python train.py --n_layer=12 --d_model=192 --n_head=3 --n_kv_head=1 --head_dim=64 --d_mlp=512 --vocab_size=1024 --activation="swiglu" --norm="rmsnorm" --norm_place="pre" --norm_eps=1e-05 --positions="rope" --rope_base=10000.0 --rope_fraction=1.0 --qk_norm=true --attn_scale=0.161 --bias="none" --tie_embeddings=false --parallel_block=false --init="uniform" --init_std_qkv=0.0361 --init_std_o=0.00735 --init_std_up=0.0361 --init_std_down=0.00735 --optimizer="cautious_adamw" --lr=0.00124 --lr_mult_o=0.854 --beta1=0.95 --beta2=0.95 --lr_head=0.00432 --grad_clip=2.0 --warmup_steps=377 --schedule="wsd" --decay_fraction=0.734 --decay_shape="pow" --final_lr_fraction=0.0 --batch_tokens=16384 --seq_len=768 --doc_mask=true --train_tokens=181500000 --steps=11078 --dataset="wikipedia_en"
MLP neurons of a small language model. Each row is named by its layer, matrix (gate and up: input weights; down: output weights) and neuron, and shows model dimensions 0-127. Each number is 50 + 12 x the weight over its row's rms, rounded and kept within 0 to 99. A neuron's up and down rows have the sign that makes its largest values positive.
After each neuron's rows, "fires in" lists the words (lower case) most often at its 100 highest values on Wikipedia text that the model never trained on.

L5.gate379:64 56 42 30 18 54 38 49 49 60 66 58 36 40 49 59 35 46 31 42 45 61 49 32 67 37 40 22 59 43 49 53 59 47 44 78 48 35 44 26 45 52 55 36 48 84 41 62 36 52 31 72 61 45 53 67 46 34 29 38 59 50 77 27 53 86 52 44 52 73 53 47 62 37 49 50 56 52 40 56 50 59 42 60 45 45 30 28 48 27 58 44 51 47 40 51 54 57 38 60 61 71 66 45 42 54 57 67 52 44 50 69 50 58 60 57 47 47 40 61 53 38 54 56 62 42 61 51
L5.up379:66 54 58 58 38 55 40 30 53 62 52 45 34 52 26 51 51 59 71 49 61 53 57 36 68 62 49 35 49 74 65 66 48 16 65 54 29 52 31 30 56 60 71 40 50 53 39 64 53 55 65 62 54 30 49 58 55 44 47 69 45 46 42 66 49 67 27 62 52 52 54 26 32 54 70 60 38 36 52 58 47 25 58 34 49 60 63 39 61 54 68 54 35 40 35 55 40 51 56 58 68 62 62 68 54 52 58 33 53 49 56 40 36 61 57 68 53 52 41 57 67 38 65 67 56 55 50 48
L5.down379:50 74 26 29 51 50 52 38 60 48 48 54 53 41 30 40 61 60 64 37 52 70 44 67 43 45 41 63 35 57 63 57 39 40 58 57 39 49 26 72 66 72 46 56 52 47 69 43 34 48 72 36 46 39 90 51 60 65 56 52 25 37 44 50 59 33 34 46 42 41 67 46 27 44 33 64 67 34 64 48 57 60 45 35 62 68 69 55 45 66 50 62 42 69 53 31 50 42 57 33 46 64 34 41 60 45 44 44 52 53 44 26 48 45 53 64 64 48 54 49 33 59 49 52 50 37 63 38
fires in: "have", "has", "and", "she", "but", "they"

L5.gate242:42 35 50 46 40 54 46 52 74 37 50 48 43 46 65 50 59 49 50 32 49 46 45 51 54 43 64 67 49 50 59 63 58 59 50 53 46 60 46 32 57 39 62 58 45 40 44 61 42 65 43 53 30 59 39 26 54 76 58 70 56 48 53 37 26 16 31 53 42 35 47 44 43 59 42 46 34 52 43 48 36 33 62 53 64 50 42 55 61 40 65 64 46 46 52 31 64 38 43 47 56 32 21 93 28 63 60 65 51 70 56 33 52 53 38 70 40 39 36 57 50 67 46 43 32 69 37 36
L5.up242:43 37 47 64 54 52 44 55 33 55 58 38 43 45 49 63 44 66 55 62 38 47 47 64 56 44 32 59 40 75 33 51 47 50 37 42 72 61 40 60 63 33 54 67 43 59 47 70 35 61 59 49 56 36 25 52 74 67 59 71 41 39 53 48 60 55 40 44 37 55 29 43 28 59 72 63 42 45 50 40 31 39 59 47 56 42 66 60 33 47 59 58 41 46 56 62 44 49 56 37 54 53 53 35 53 77 39 54 61 46 50 65 67 72 50 55 24 44 45 64 48 55 25 42 39 44 36 55
L5.down242:80 47 43 43 72 66 49 53 39 63 41 42 49 48 51 69 51 70 41 42 37 50 57 69 49 32 58 49 55 42 38 42 37 78 38 65 51 45 67 39 46 44 45 50 37 59 57 58 39 38 25 51 41 45 30 52 67 72 48 48 25 28 56 46 65 66 55 53 53 40 27 45 41 63 52 44 39 45 47 52 44 49 38 68 66 49 64 41 36 64 46 48 32 30 52 49 54 62 56 50 37 71 58 47 45 57 40 58 63 43 60 61 59 50 43 50 55 42 45 47 47 38 50 72 43 87 49 44
fires in: "to", "total", "town", "would", "tower", "top"

L7.gate167:50 51 48 47 61 81 68 48 53 31 52 64 64 42 49 69 61 54 36 36 48 39 60 41 58 44 34 61 37 65 59 42 54 69 61 35 64 65 61 53 35 58 36 37 46 43 47 78 62 33 34 51 27 69 39 55 49 48 47 52 29 35 61 46 52 50 50 35 45 50 55 54 53 44 49 58 28 43 53 63 43 48 56 70 47 60 53 31 74 59 55 52 70 57 37 38 44 36 38 35 48 46 34 42 38 42 56 51 48 52 41 44 70 53 39 50 41 23 28 64 64 39 44 66 49 61 41 47
L7.up167:60 41 52 49 49 40 59 53 59 34 43 48 69 61 33 57 69 36 51 53 41 30 70 42 49 38 49 49 43 39 54 48 51 58 32 30 31 72 46 60 64 58 38 56 60 55 47 52 54 57 30 61 49 65 26 42 27 60 51 71 75 36 40 41 45 33 75 53 59 43 63 53 68 42 65 32 31 53 72 63 51 52 51 60 38 42 45 46 50 47 78 49 77 50 47 65 35 36 42 64 48 61 35 75 34 21 43 31 55 46 51 49 63 36 48 61 63 38 44 58 40 67 32 54 41 57 46 59
L7.down167:53 38 39 43 59 31 51 41 47 37 69 34 48 71 55 41 31 51 67 35 51 58 54 38 41 64 35 51 48 50 58 40 53 42 46 22 58 47 37 74 34 36 72 39 36 36 69 46 68 34 65 44 53 55 75 50 47 29 40 25 49 45 40 54 47 55 53 46 66 62 53 30 58 55 39 51 53 66 55 66 45 57 62 43 52 51 72 44 55 46 59 34 37 48 63 48 39 57 61 43 47 43 60 56 49 79 65 36 38 50 65 61 59 74 43 79 62 45 52 52 39 50 36 57 48 46 34 33
fires in: "of", "statistics"

L3.gate290:37 44 33 34 49 38 55 45 23 22 63 46 58 38 39 54 63 42 70 28 50 40 57 29 56 49 72 45 58 59 32 60 42 69 62 43 20 84 38 44 51 62 61 33 45 48 59 32 52 46 26 57 33 29 56 52 47 56 48 60 54 49 45 36 49 55 61 47 60 26 39 58 59 61 54 47 55 57 62 67 35 49 54 61 56 54 61 47 29 46 53 55 48 63 68 41 41 49 51 48 57 57 48 48 35 37 33 55 31 51 55 55 39 67 75 53 72 54 61 52 73 65 64 57 51 53 33 53
L3.up290:51 66 66 28 67 40 48 31 27 48 32 61 46 48 51 43 61 53 38 44 53 34 61 31 36 36 57 27 36 67 47 45 60 44 47 50 16 64 47 30 73 47 56 45 46 49 53 48 52 60 32 55 47 62 55 63 52 48 36 58 30 48 53 68 28 59 69 22 64 36 74 45 42 45 46 25 38 48 68 54 54 48 39 52 54 58 57 70 40 49 50 62 53 61 47 49 63 40 65 46 61 54 57 58 60 47 40 62 25 43 53 68 47 59 59 43 75 57 50 43 62 58 72 46 47 67 54 45
L3.down290:53 32 51 51 63 29 27 44 55 46 53 46 51 49 68 30 22 68 37 47 51 34 78 56 57 33 42 61 17 63 67 36 63 48 43 58 41 31 54 49 52 27 60 55 54 78 40 50 61 34 40 59 68 75 51 55 28 53 53 69 33 44 40 66 42 61 51 36 35 66 67 43 58 39 42 29 30 57 39 41 61 56 50 60 63 34 32 53 41 48 51 54 56 67 68 59 62 63 44 59 43 33 49 42 57 63 58 38 44 36 54 53 51 52 50 48 53 53 51 50 52 35 56 40 52 72 65 61
fires in: "until", "began", "women", "along", "becoming", "alongside"

L5.gate248:78 35 41 38 45 39 81 66 56 54 58 69 74 53 42 41 60 36 36 45 43 41 61 60 47 43 60 12 59 65 75 60 64 53 39 35 72 31 59 57 66 51 49 37 48 66 53 42 33 31 73 79 59 46 43 35 40 51 71 40 58 34 60 56 52 33 47 59 51 52 50 37 51 23 54 27 52 52 65 51 32 47 42 56 36 47 32 42 43 37 58 41 67 43 41 56 45 59 44 52 41 38 58 53 52 43 38 19 46 43 55 41 52 42 46 48 47 52 45 64 57 37 41 39 55 44 63 55
L5.up248:64 40 54 46 51 44 65 60 38 40 38 51 67 86 62 57 50 44 53 35 42 37 66 64 80 54 54 41 81 54 58 55 59 43 72 54 44 54 44 42 61 40 75 57 29 38 51 40 50 59 61 31 45 76 67 51 57 55 56 66 46 42 72 70 52 44 55 56 49 60 42 63 35 45 31 50 50 33 62 36 36 67 34 53 50 55 60 43 51 66 55 37 42 44 43 46 65 48 59 57 56 56 45 83 59 44 33 56 28 33 62 51 41 42 32 39 47 64 41 43 59 42 62 45 46 59 42 31
L5.down248:44 52 64 48 45 61 73 30 54 37 60 72 49 46 46 49 45 77 57 39 53 51 43 56 44 48 45 52 66 67 60 32 62 54 50 52 27 42 42 59 52 92 50 53 49 57 80 45 50 41 67 40 54 43 88 51 48 46 59 64 59 39 43 60 54 31 53 51 37 43 33 47 54 40 37 42 42 44 63 64 42 35 39 73 57 56 41 61 32 51 27 50 44 55 63 58 47 46 53 58 69 64 35 36 59 43 51 66 56 54 35 39 57 38 51 50 43 31 53 56 44 37 38 37 53 41 40 54
fires in: "it", "which"

L3.gate364:52 31 48 44 55 35 43 45 30 34 44 41 58 55 49 32 38 58 55 66 51 51 42 44 50 57 39 53 52 47 33 23 52 47 38 69 46 64 43 44 40 42 76 34 22 66 46 51 33 33 35 65 32 31 42 53 49 64 63 42 50 52 30 44 52 65 52 49 63 42 56 45 54 44 58 41 57 46 55 56 36 41 28 50 39 57 56 50 34 73 58 45 40 28 49 50 68 48 26 67 49 46 39 59 59 49 41 71 41 67 53 57 51 39 54 65 56 61 50 67 61 46 56 55 61 49 30 53
L3.up364:50 41 45 45 60 68 56 36 31 54 38 39 66 66 55 76 46 52 41 53 54 62 69 43 57 48 65 37 23 89 55 55 43 58 32 37 52 52 49 32 61 32 40 63 65 64 67 45 72 45 61 51 55 54 27 53 45 31 53 59 47 48 56 57 42 38 57 65 43 52 59 43 48 38 72 38 40 52 80 58 62 58 51 59 81 29 61 61 46 47 37 39 35 65 45 58 36 65 49 58 27 32 51 34 51 68 44 43 55 31 54 65 36 33 36 53 48 39 52 47 51 52 48 56 54 59 45 41
L3.down364:49 52 58 29 50 55 54 57 40 51 34 66 43 52 51 50 48 57 32 33 37 51 72 56 43 35 47 58 46 35 25 64 50 58 34 45 44 63 65 37 55 21 53 60 81 61 73 60 66 39 63 42 63 52 35 44 49 40 42 37 45 78 66 47 56 51 58 42 32 54 49 51 46 33 45 36 49 44 70 23 58 47 65 46 64 33 61 63 42 51 33 42 38 52 39 64 50 41 48 31 48 62 54 54 62 40 54 63 70 56 41 46 46 42 63 24 52 51 33 63 69 42 46 60 50 69 61 41
fires in: "became", "of", "along", "become", "becoming", "alongside"

L3.gate343:79 27 33 42 55 50 48 48 31 52 42 26 46 59 51 54 50 49 31 42 52 73 31 47 48 43 52 60 63 46 31 54 65 37 32 62 34 43 27 52 31 42 57 32 50 53 62 61 40 54 41 51 41 37 37 43 35 69 47 44 48 55 64 37 24 55 40 59 48 48 22 61 42 47 58 43 37 49 50 53 44 20 40 56 62 34 57 34 40 35 60 52 43 46 62 73 64 43 36 42 49 24 49 64 49 65 41 51 44 67 69 76 42 34 50 63 38 41 25 53 46 50 31 75 50 64 35 37
L3.up343:72 27 42 49 61 69 47 40 43 31 39 39 42 44 39 52 52 40 46 55 50 43 40 42 52 33 44 51 61 65 60 68 54 43 41 63 34 51 25 54 38 36 22 58 48 42 71 58 55 39 59 28 56 60 44 63 55 68 49 36 55 39 64 42 36 48 33 33 38 46 49 44 45 40 47 44 47 46 56 56 46 31 60 40 73 41 68 56 49 69 57 41 44 34 63 65 63 66 39 46 32 48 46 63 70 51 46 50 53 64 69 68 36 49 40 60 38 33 51 66 33 43 46 64 12 57 35 59
L3.down343:60 69 40 55 38 42 48 48 67 54 36 42 46 34 33 65 56 34 52 47 47 33 30 64 45 25 60 42 64 48 53 60 52 61 33 78 59 24 50 29 57 45 46 39 55 50 60 49 29 50 55 56 53 44 33 58 70 62 59 71 48 41 63 47 59 51 54 69 42 45 42 28 26 48 49 51 37 41 36 44 40 51 47 49 56 40 63 49 09 49 47 42 31 50 58 45 53 72 61 23 53 53 43 57 70 69 38 40 55 64 60 51 76 76 44 45 41 53 45 38 40 53 48 65 33 69 44 47
fires in: "to", "would", "they"

L4.gate411:53 56 50 39 41 56 66 60 61 44 59 56 45 47 28 34 35 52 53 53 44 43 47 41 67 53 49 32 52 46 58 40 55 48 35 57 35 50 15 31 40 50 60 39 66 57 49 12 45 53 54 51 43 39 58 67 42 41 63 70 33 34 59 48 44 65 35 34 40 43 57 46 48 66 66 35 47 50 53 19 52 55 58 26 66 55 58 64 51 43 68 77 46 38 42 31 58 44 33 35 39 52 60 62 44 52 42 63 43 74 40 62 53 51 60 47 50 78 31 66 55 72 47 51 50 47 68 56
L4.up411:53 39 35 46 53 41 47 54 52 46 40 59 25 82 29 46 47 58 42 49 41 34 42 52 65 50 42 51 33 47 61 52 58 48 50 58 43 34 29 35 60 60 61 58 59 41 63 39 47 50 52 49 32 41 71 46 47 50 77 45 28 49 61 36 43 71 22 72 45 61 51 56 33 34 39 49 34 34 37 42 49 45 43 31 58 50 49 31 50 42 46 34 23 31 46 59 45 67 32 62 52 55 58 71 45 47 51 51 51 59 53 64 25 57 68 53 48 61 47 43 50 76 72 35 54 42 75 30
L4.down411:47 80 52 44 54 60 52 20 51 33 54 55 62 33 38 52 57 53 46 56 57 39 39 53 59 57 62 41 39 45 62 54 49 34 40 63 40 37 58 48 22 48 57 55 44 53 45 44 43 51 54 53 50 49 47 53 58 68 58 44 38 49 57 46 73 69 50 69 55 64 42 54 40 63 47 55 39 22 52 42 34 63 59 29 68 59 47 62 48 43 31 44 58 61 61 58 41 59 59 43 60 49 36 57 53 62 32 35 56 64 61 38 47 56 50 67 40 46 50 45 28 46 62 52 47 06 70 38
fires in: "who", "she", "he", "and"

L4.gate54:30 40 59 42 58 40 72 48 40 39 49 59 59 71 42 51 57 50 54 39 26 49 46 72 67 35 54 60 76 36 57 52 41 53 52 55 61 46 45 44 37 40 48 52 47 44 40 45 53 60 48 50 29 60 52 64 52 36 54 58 61 27 41 49 61 34 56 35 79 41 53 32 48 44 35 31 70 43 53 56 68 48 55 34 57 57 67 44 34 53 68 50 22 57 52 44 42 50 36 50 29 55 41 33 35 69 37 53 47 44 28 22 57 59 44 46 21 47 59 59 49 56 40 74 44 59 37 66
L4.up54:24 51 42 56 73 36 44 41 44 68 38 53 44 47 60 30 57 71 52 55 47 70 58 65 50 48 44 74 25 60 54 82 45 55 63 51 22 50 38 62 48 57 44 57 26 39 42 58 54 53 48 40 46 43 48 65 48 41 51 34 37 56 63 48 34 50 53 79 44 47 42 62 70 59 38 48 54 47 52 28 42 61 56 40 36 30 71 51 63 68 61 40 58 70 27 61 59 42 35 57 55 37 32 35 50 43 61 65 66 51 62 43 53 57 61 57 28 34 32 62 65 34 47 37 60 62 42 26
L4.down54:59 50 42 42 42 67 59 34 49 44 32 54 37 51 49 60 54 53 57 47 53 70 59 68 44 30 38 66 66 55 47 58 35 69 63 60 50 31 65 48 53 53 53 38 44 50 43 59 48 45 47 46 46 45 49 63 50 44 43 62 43 42 56 44 47 48 39 60 57 44 26 53 48 53 55 46 19 57 66 40 62 56 41 61 46 49 50 50 57 56 85 40 43 56 27 58 53 42 44 48 41 55 52 63 56 57 53 54 65 30 56 54 52 51 59 46 48 44 37 58 38 36 39 50 40 99 46 50
fires in: "and", "to", "or", "at"

L5.gate392:40 66 31 40 40 45 63 43 23 48 47 51 58 37 43 66 48 47 70 47 68 46 44 53 52 52 38 45 48 41 58 29 69 58 40 33 37 48 32 59 51 52 54 31 55 26 61 50 47 49 70 56 57 31 52 58 72 70 70 40 49 47 48 57 38 52 52 74 25 55 52 58 49 49 49 57 39 55 57 53 37 32 56 49 52 39 51 66 64 55 65 33 31 40 67 67 60 69 34 64 48 59 48 41 64 56 53 37 66 63 44 56 54 61 43 34 66 45 47 57 52 31 46 61 55 40 46 72
L5.up392:42 54 34 34 51 65 61 66 57 55 36 63 77 49 65 61 41 45 59 38 46 62 40 67 63 43 46 48 53 83 63 59 57 47 40 46 44 50 37 55 45 62 80 50 40 50 74 57 43 61 35 46 33 47 36 65 47 66 46 45 36 38 49 68 43 55 63 67 51 63 42 65 39 53 35 52 68 54 60 40 60 46 40 65 60 53 64 44 59 43 60 49 52 61 31 53 53 23 31 65 66 63 39 62 43 56 40 23 55 58 40 52 41 53 31 66 38 32 52 39 75 46 39 60 56 42 37 58
L5.down392:56 87 48 41 28 51 36 62 61 57 56 63 38 51 44 59 53 42 39 60 65 56 48 44 48 48 48 34 54 61 60 43 57 53 30 49 55 34 67 55 47 35 54 48 42 42 45 50 44 59 38 57 52 62 87 66 64 46 56 46 58 60 26 76 54 77 40 45 40 41 46 40 63 57 49 54 53 42 70 43 46 50 57 41 55 72 42 47 38 52 27 34 35 50 49 54 50 70 55 61 57 35 46 40 54 36 51 49 60 37 37 43 73 54 63 62 61 57 66 59 58 57 46 55 52 40 58 45
fires in: "it", "she"

L5.gate351:68 56 21 45 29 42 58 55 39 40 31 31 72 53 38 56 52 51 39 74 42 64 48 18 34 36 28 50 54 53 23 40 69 61 45 28 40 52 69 38 43 61 58 35 51 76 68 33 40 50 34 61 53 30 48 52 60 40 52 47 69 42 46 51 56 69 54 29 48 43 37 58 72 38 61 48 41 48 48 39 37 36 31 61 44 56 38 39 47 53 58 57 38 45 39 48 39 53 43 53 46 35 53 29 49 39 56 48 41 71 64 66 40 45 52 57 41 37 38 53 51 47 55 37 30 51 69 60
L5.up351:49 70 43 54 48 75 66 45 52 59 25 59 57 66 58 50 44 30 61 48 36 53 46 55 56 41 48 56 34 52 42 54 57 30 55 56 48 68 51 68 55 77 51 64 80 30 51 39 25 61 34 49 40 44 54 50 85 53 21 46 56 47 24 56 58 26 63 49 42 68 33 51 48 52 45 47 63 45 45 29 64 30 47 45 55 39 38 54 46 56 73 58 55 47 43 39 70 59 54 49 46 47 41 69 69 50 44 37 52 49 39 35 56 50 42 37 59 52 49 50 70 40 55 65 41 44 50 65
L5.down351:56 67 44 93 73 42 57 40 54 51 41 50 42 68 34 52 43 59 53 64 40 33 53 48 38 25 49 33 45 51 51 52 54 47 52 51 50 47 60 49 75 56 63 63 31 66 65 57 36 37 56 57 45 51 53 53 62 42 42 57 63 27 47 65 69 56 43 33 52 31 38 42 41 46 69 48 50 55 50 31 48 55 26 45 38 49 54 56 46 41 84 58 58 56 32 47 66 58 48 54 60 48 54 60 60 20 53 56 59 48 53 40 39 51 58 79 68 45 38 60 57 35 38 54 65 58 33 50
fires in: "would", "was", "served", "service", "remained", "services"

L3.gate228:58 56 40 42 33 34 43 61 06 32 50 40 56 45 61 45 53 44 63 27 45 55 53 53 73 49 64 58 34 56 51 47 55 26 69 29 25 49 51 55 29 53 72 48 39 32 34 53 54 37 30 31 40 52 70 26 36 52 66 60 38 53 44 46 32 67 42 68 58 44 65 76 64 32 40 51 58 63 55 69 53 65 61 46 73 55 50 44 52 48 58 43 39 51 57 64 58 60 35 44 43 66 46 61 41 56 40 54 60 73 55 67 32 51 46 60 40 49 45 45 46 47 59 56 62 63 52 41
L3.up228:59 53 59 63 56 51 25 39 35 56 47 50 47 47 58 55 39 56 61 57 56 39 44 49 57 66 59 58 53 63 50 36 49 36 53 42 56 35 47 39 42 64 57 66 21 23 40 55 59 51 55 41 48 46 53 40 38 37 73 43 45 44 42 52 39 46 40 76 52 57 58 46 66 43 42 62 57 43 73 44 54 64 46 38 74 37 60 61 63 66 51 40 45 71 64 57 57 55 64 28 41 45 23 52 62 36 35 37 71 47 52 41 39 59 59 66 34 74 43 42 33 53 62 44 46 60 53 60
L3.down228:53 76 50 25 35 66 45 52 46 61 66 50 57 24 39 42 61 57 30 57 44 39 66 38 28 54 40 51 46 61 44 58 73 71 44 46 48 45 43 36 50 37 47 57 53 48 49 41 30 39 55 53 52 68 80 70 66 39 62 45 38 53 47 61 43 36 70 31 35 51 48 31 57 74 65 42 53 35 50 44 56 68 41 46 68 49 40 61 52 52 32 58 56 69 57 48 51 40 27 71 55 38 54 53 61 62 53 60 57 35 38 40 51 39 25 53 34 74 54 57 20 57 56 42 31 81 66 53
fires in: "his", "arts", "those", "their", "its", "there"

L3.gate51:52 58 55 48 24 49 71 62 47 39 20 65 50 50 34 47 57 47 66 33 53 47 56 37 60 61 38 53 41 57 43 26 43 41 44 36 46 59 32 28 47 64 65 51 66 36 41 50 49 44 61 66 39 57 63 53 68 74 24 56 41 10 52 69 66 58 60 61 48 47 52 52 51 56 47 55 45 72 50 62 65 33 56 51 71 36 69 42 33 73 44 47 36 66 58 64 32 69 28 49 42 48 36 40 41 30 24 42 63 27 59 56 61 47 38 53 34 50 36 52 36 43 54 49 68 59 56 41
L3.up51:48 42 50 42 33 39 66 48 35 29 73 40 58 65 60 43 49 59 44 51 47 54 43 40 39 27 43 36 34 68 39 63 62 63 48 51 58 36 58 41 48 61 51 46 34 37 48 57 37 53 55 41 36 37 41 62 47 58 61 37 66 52 17 50 64 23 61 33 45 34 64 49 40 61 56 38 51 49 58 32 55 59 53 38 74 49 60 62 54 42 34 33 40 75 49 72 18 44 55 60 52 24 43 50 28 43 58 52 36 49 46 70 50 48 59 56 58 45 35 57 57 37 33 46 51 49 69 59
L3.down51:54 92 47 59 41 65 55 70 45 57 39 58 51 47 63 45 63 33 40 15 57 42 59 55 44 47 52 36 49 60 54 43 65 48 51 32 44 49 52 42 41 50 51 55 47 39 47 49 39 36 72 54 53 53 99 61 52 52 61 63 44 31 56 66 64 48 37 68 27 57 55 57 40 45 39 50 53 58 67 42 65 45 40 46 63 45 53 52 59 43 26 49 47 45 51 58 44 39 31 53 52 50 45 51 44 52 32 41 49 43 32 50 56 61 40 63 54 53 38 71 25 37 48 60 41 82 75 61
fires in: "its", "his"

L5.gate361:54 34 39 32 86 50 56 54 39 25 40 55 58 35 49 47 62 43 42 33 51 67 55 66 68 57 55 51 51 52 46 17 43 44 42 37 37 54 62 55 42 36 53 33 54 58 46 65 62 71 33 35 21 44 39 54 24 52 45 56 62 55 66 67 23 40 52 32 68 51 46 60 78 50 48 74 55 53 63 35 55 55 65 69 78 41 62 51 66 54 55 54 58 58 44 52 49 43 42 33 41 53 74 69 41 54 39 35 34 44 67 55 50 68 44 55 50 43 26 56 48 55 51 58 60 57 40 62
L5.up361:50 64 43 50 56 58 55 70 56 51 17 62 46 46 23 25 60 55 33 53 52 38 30 48 43 26 40 68 64 62 44 34 72 51 47 36 45 51 68 48 27 44 62 45 61 61 59 65 28 40 45 54 43 59 45 31 43 46 29 56 57 52 41 35 45 73 45 24 52 74 61 44 66 67 55 41 49 47 58 40 51 67 75 29 44 37 45 41 44 46 52 69 71 62 59 49 61 47 36 38 42 64 46 36 42 43 55 54 59 50 69 74 48 44 58 38 34 43 24 49 44 34 51 54 66 66 67 46
L5.down361:35 43 44 00 64 61 45 47 54 44 47 49 36 72 30 56 51 41 57 12 60 55 66 42 71 41 32 42 61 61 74 51 43 55 51 61 44 54 50 54 38 64 64 35 54 49 51 39 30 37 31 65 51 37 47 40 20 55 39 54 56 44 56 40 37 39 44 36 41 56 53 38 48 41 48 35 48 55 43 53 78 60 50 58 54 28 32 80 66 27 38 38 30 33 45 46 50 51 55 54 49 61 47 46 61 56 50 41 67 57 47 46 35 43 49 46 39 56 59 61 52 51 47 45 49 78 50 38
fires in: "by", "of", "numerous", "college"

L3.gate387:45 67 56 41 44 33 64 63 61 68 59 60 58 64 70 47 37 35 55 39 27 38 56 79 62 61 44 50 45 36 58 64 37 50 47 52 73 50 64 34 35 53 48 57 47 68 35 75 34 50 41 53 42 19 49 86 36 26 55 51 33 42 52 41 49 51 41 73 48 42 64 65 53 51 56 61 30 58 62 28 49 46 59 48 43 51 57 60 37 57 79 54 47 63 40 62 52 66 40 72 70 39 39 49 56 42 42 63 47 69 56 38 51 55 59 40 24 63 47 45 59 48 35 47 57 64 58 50
L3.up387:48 55 67 56 48 77 42 44 32 48 41 44 46 69 62 55 66 40 61 57 45 54 47 58 52 40 31 50 45 47 63 48 39 35 50 50 57 43 74 53 46 57 25 47 29 57 52 40 65 43 40 28 47 35 39 55 65 44 37 47 57 32 58 59 54 57 81 77 44 54 34 33 41 49 68 37 37 65 59 55 49 52 60 50 45 42 39 62 43 60 53 46 66 44 82 65 62 37 59 47 52 43 62 39 63 32 60 43 39 39 58 57 54 47 34 64 37 59 60 35 43 56 29 53 53 50 35 49
L3.down387:57 55 43 36 40 47 53 49 56 53 58 43 36 47 41 54 55 53 49 29 53 51 76 51 49 49 48 65 50 45 49 50 52 52 46 38 37 59 88 50 31 46 45 48 44 39 47 61 50 57 34 56 56 44 56 45 46 44 58 41 38 47 49 41 60 72 56 58 56 38 28 38 34 52 53 48 52 45 70 47 33 63 52 42 46 66 53 38 49 41 66 56 54 44 49 54 52 37 42 32 37 54 56 37 52 49 40 69 32 36 51 65 71 50 54 57 65 56 42 65 43 39 26 48 30 99 72 57
fires in: "from", "to", "and", "during", "of", "duke"

L4.gate300:60 43 50 35 57 49 65 68 43 32 28 54 39 58 49 48 60 38 36 54 43 33 54 34 51 60 47 51 48 55 57 45 72 37 32 42 32 29 75 59 29 60 65 44 46 48 39 59 47 66 32 37 50 61 36 41 60 46 27 63 28 41 60 55 36 29 41 44 39 52 53 45 70 42 41 60 54 54 72 41 56 73 56 71 66 65 54 54 40 45 35 35 53 69 47 53 54 51 50 58 61 47 29 88 61 63 37 49 35 49 56 59 52 59 31 46 33 60 52 72 38 46 48 58 41 37 50 29
L4.up300:38 77 46 51 45 48 49 44 54 33 32 44 39 41 59 36 54 43 55 45 47 42 51 56 67 63 53 60 26 54 51 56 58 55 49 41 55 59 24 59 55 52 48 67 42 38 45 60 43 45 65 47 37 31 60 40 62 40 46 60 58 45 60 42 54 14 47 34 27 63 67 35 43 53 59 48 61 65 66 44 49 40 50 28 45 48 57 51 54 52 44 49 43 59 76 51 56 34 69 44 54 38 40 55 60 60 44 59 62 65 37 34 35 33 45 73 40 39 36 57 41 64 63 43 45 46 50 56
L4.down300:34 73 62 13 49 40 57 48 53 51 48 54 52 37 49 61 54 32 46 48 57 12 58 50 27 38 42 40 52 64 49 54 49 50 40 28 45 41 53 34 41 66 49 51 52 46 50 58 35 47 51 52 35 53 96 53 55 47 61 49 44 33 32 42 82 43 54 48 49 48 37 40 58 40 65 38 67 55 87 27 61 54 53 52 53 48 59 66 41 62 22 44 57 54 43 52 50 59 46 52 40 64 49 52 49 51 62 45 50 46 53 63 52 50 55 65 43 44 55 48 04 44 49 64 41 73 50 42
fires in: "their", "its"

L4.gate364:53 37 43 41 32 56 78 65 63 64 49 53 39 56 50 68 52 61 60 30 35 49 49 35 53 53 40 51 36 58 53 64 72 52 43 55 50 68 45 40 53 57 54 53 51 32 49 49 54 36 76 46 68 28 45 55 46 56 50 62 66 29 46 18 40 53 29 48 42 57 58 28 44 42 39 34 37 54 56 65 42 32 48 39 51 39 51 59 49 51 49 56 53 19 40 47 46 50 59 45 46 43 51 62 58 42 54 51 52 68 46 37 50 38 58 46 29 46 39 65 62 41 46 50 28 60 54 34
L4.up364:53 35 36 60 68 49 57 46 52 35 59 45 60 66 45 47 23 61 58 55 36 61 54 61 51 30 38 58 53 52 62 49 61 40 30 42 58 67 41 66 59 34 66 54 42 42 36 59 49 74 57 51 51 25 40 53 43 74 51 35 53 28 48 56 55 30 39 44 47 72 48 54 46 31 59 52 46 41 53 25 51 30 44 53 48 65 59 48 50 74 52 57 45 59 44 45 79 47 67 56 60 55 50 65 42 50 56 55 61 68 64 39 45 56 16 47 46 51 41 60 65 41 55 65 57 64 48 49
L4.down364:32 49 49 07 41 45 58 48 45 65 51 48 42 50 68 51 25 53 73 44 53 50 43 49 34 38 42 58 51 74 58 47 67 64 38 66 46 51 72 54 49 56 37 48 67 56 46 38 49 74 68 59 71 36 72 42 42 39 43 50 58 12 50 51 71 48 63 47 47 38 61 50 67 43 55 50 37 26 73 42 45 63 67 39 52 63 43 68 38 53 24 54 51 53 65 45 57 41 57 60 64 62 54 60 45 45 55 47 52 56 55 40 49 44 43 62 42 70 50 53 55 57 41 64 51 67 50 47
fires in: "it", "italy", "that"